MLP neurons of a small language model. Each row is named by its layer, matrix (up: input weights) and neuron, and shows model dimensions 80-271. Each number is 500 + 25 x the weight over its row's rms, rounded and kept within 0 to 999. Numbers have three digits each.
Before each neuron's rows, "fires on" lists the tokens most often at its 100 highest values on Wikipedia text that the model never trained on.

fires on: "==", " ==", "\n", "===", " in", " ="
L7.up41:499517494532509487510517528473546511459510485510462523554472558536545553504542491523477514466532489498519508523505507505489437504488484521475511509496535476505517525493484485509502510537485486470506537514498471499454460492477535492509478481521483480489492475495495445538556484525499530488492504505505523507521507492496438545494487513483467503519513478503521461485467518505511512515509452558476513492487503507500511500468512545434549534474521508502482517484531505497476504531506496509508509504551502497518455465477476509506507461481550531467512474492487501516470480509569467478

fires on: "\n", "American"
L7.up1449:490513475504568491502511497483500534488540491503482506533466526482532494516469523472485488483494487536550524480531466511502533491466494505471546508485512505501507485510471530517508513559500524504486487500566483527481480522553529468507465473495523488458456498533453480521524517537522511478523525503497462489517522495505474517489456524507503484494480523444535471497471476533525475517515444547481477487485510496526473502471494480493528466504499506544484509511538484487454515500541507455520486502519498512521514522500464520502490475497538479518503503510471495490496475486503482503

fires on: " who", " they", " he", " we", " and", " to"
L3.up677:514518478447479510518470499469477514501534461463514455503463539514523501469478523508497552526496507533507465500489527478572542455511486495479444517506500533455501487476488492559490558518494482472514487490492506522496503512535509476513554470519488488521536482480477515488490489479522491504503516549487454513537476472506491482513526472474501474528482515500532520501553522460502543534514528531516484494498485480533471524489490481514487519502496454538527523500488476507497457439491505516492517502499489473487443512485493494533514482490587515500473520512495520507507494505509537545

fires on: " H", " the", " N", " Dem", " it", " |"
L4.up93:491481551552508488515491514511492516531480484486504502503460526448507517480493500510485490490476518496503474498507484501526507533511523492545483519447471527447463501481507470529485499502473498472487457522489470484508481526538495474477516518499506510504575482472465482506509443561536493494520519536503486506494481492479477517523529514473504454498507529518466503526472500493494505501526526478497481536499505512462519491490492473465457543479493486499479510533512435494542485533486508540497507483506516453514481503518486457484493593516500509525525454448494492492526498479434465517

fires on: "s", "er", "l", "e", "y", "or"
L7.up347:443520522481547492476511511489582506452530464500505538499481480506527519465507506490468496484507507529521453480514537506500456519491519486524520478462512483525479498515493517515485532475485547473507454517492528484508489527532458529521464517554495483475461482517502505509490495548522472509502522525524571488510502496479488552528487487536525495521496510504443465467545501533540538511538513511521497497495496486529483487509520484565480529549512461515504495507529577477525468460493501541506495496505506523483457468537513488524484500448496536516480480457494481492509536480509496486

fires on: "er", " and", "or", "i", ",", "\""
L8.up108:483491482483501501427485510510532535465467512504538539524480490498551480479525450497491460485494526516528480505488507471492467489493547512452470437508531494549481518512471480529494455509500492507526489538522502495525492525525477495542524495497461473517467496509464495508508503519478447488555496522516479489450480489511533496534481525569517530541481490503507501481517465517505498485545489506504490492510514508521506483482527496496517517546537474539473479500533513495501531472533483487496481518525534512486494508539549494563490501510516474516520475439542504504481487468470446451

fires on: " |", " —", " .9"
L3.up1136:441487535494500438490509525546521513488516489496538502531442447490446466509505483491531512472499508526533467514540559499478498481496483483525493513513517516491448474504464496460500530487480507497480497478486489493534499515479501483524509490488488451498492492476507542536486478490491512517477505524479494465475505490482517569510533535471506527514490476545479459468494494525472468528532469458510473500517539542473478472477481483502485518501534524521521449536545488477485514523521467466497557505514483507516499487494546460516465538503479543476495515510535521470522542504478550511

fires on: " or", " and", " of", "or", "un", "in"
L7.up1475:514499495452531499442490502462493517515500517502528499476488535510546490465566468521492462532484505554499484508454491520503475459471517479508492466501510531532518493527518501469500547522476508507482509515528483472512537502559477497514528486509503488467486550487470491478521535500507508500575529473488517510458485486515503493542544512545515522522519488485485535521510491502526547520528523508495542510510520496514479453486503497508471477539558501544504501508542503508472533503518494531499445532517467485493509433491496469467510471523498510496474536480524478464472467502505534501

fires on: " |", " 0", " .9", " Record", " 7"
L3.up25:503530461526501507471516484540476526504526518498515529521492498489495493522492497492489579463510516545528506495526507528470533492522500471457509530505496460513452481502509547474513525476486492500484481511511468514508470515523493492513492528446486450496517464494521510494521504507531507475495482530487487501513493535508525510475469511442492516544491491528490491456495491487464481518441500472502480475486534521463481462510496511508505521511536553515482429509543509543449533494511455469515488513550509492507479484527530510488473473489513465498513547484553515481508545473483526478

fires on: " |", "===", " ===", " the", "F", "\n"
L4.up1001:475479496557527506527494510479519515487485480490529505461436515487516502489463504493480513490453484513533471508522473490540515511503469480505494508441507536458531491491498459529510493515499509484520504497462505506513461507579505501482472513516502460469486533522463526531548460534549485479467517506552473509523503513528462524531476529527500521480516527542501515484478503462523516513518508529490500482490517511511476493481534487464504514488479483494460515553554493526494487494469540527508511478517474459505478511545498512505492498496556520501497485507496491497498498494463495515

fires on: " and", "'", " or", " to", " 2–0;"
L7.up503:517487445518484503488491528493509548502526513451518513519502556531503563490451532462499529502467495574491506505496513506504485460497467509508475532489535532483458489511500472526473519525523500443539485505483519512514519507561533481537533492523490470469479541501531480504489486498530495494496513522511478486520542515511473515513512478526527513485545503525518536514498510488482516504529534549480493500470450489495475524478509509538514528504531502514473462534513481536513522507485513532538483481500520501481442485511499483453477515523513503489505444497512466504525549486491537539

fires on: " |", " 0", " lost"
L3.up694:521471478485512495477563524552478518487534487521512496497490504488470493518551495531499504484490481511518504498497485525486482498515510479527508496513502509476498499489521521513523499491455502478491477503491540509497501516505473527564527479412494463488473519473523517539492483505518554510510508521451498505487471504447538519461499496443493547514487474504493510483538475492451493485498526471500500447520590498449473484490462520485502490501527498505527461521507498444483493482503479462539491525514489507523493481487536492491494482501520498500485543504528537483537482515480512491

fires on: "s:", "s,", ",", "ed:", "//", " 3:"
L4.up256:484495505439492493492543450476527513489526490451486444493524499504486463492503491519524472483538515487520553493477524518534472464479488494541510518484485536498499540510487471518507489509508465479516523498483490534488479538503498483491584499533491480499475489525511528531539489503493447503492508523482459490485570459515491527514478495473498451506483493489501505510572487484502460501483474499488511467472492479501461493491491496507507494508540489511516506443474526513544511491482530462500511487455517490490526504534516482482497476506506534493507492472442481474518550508420490510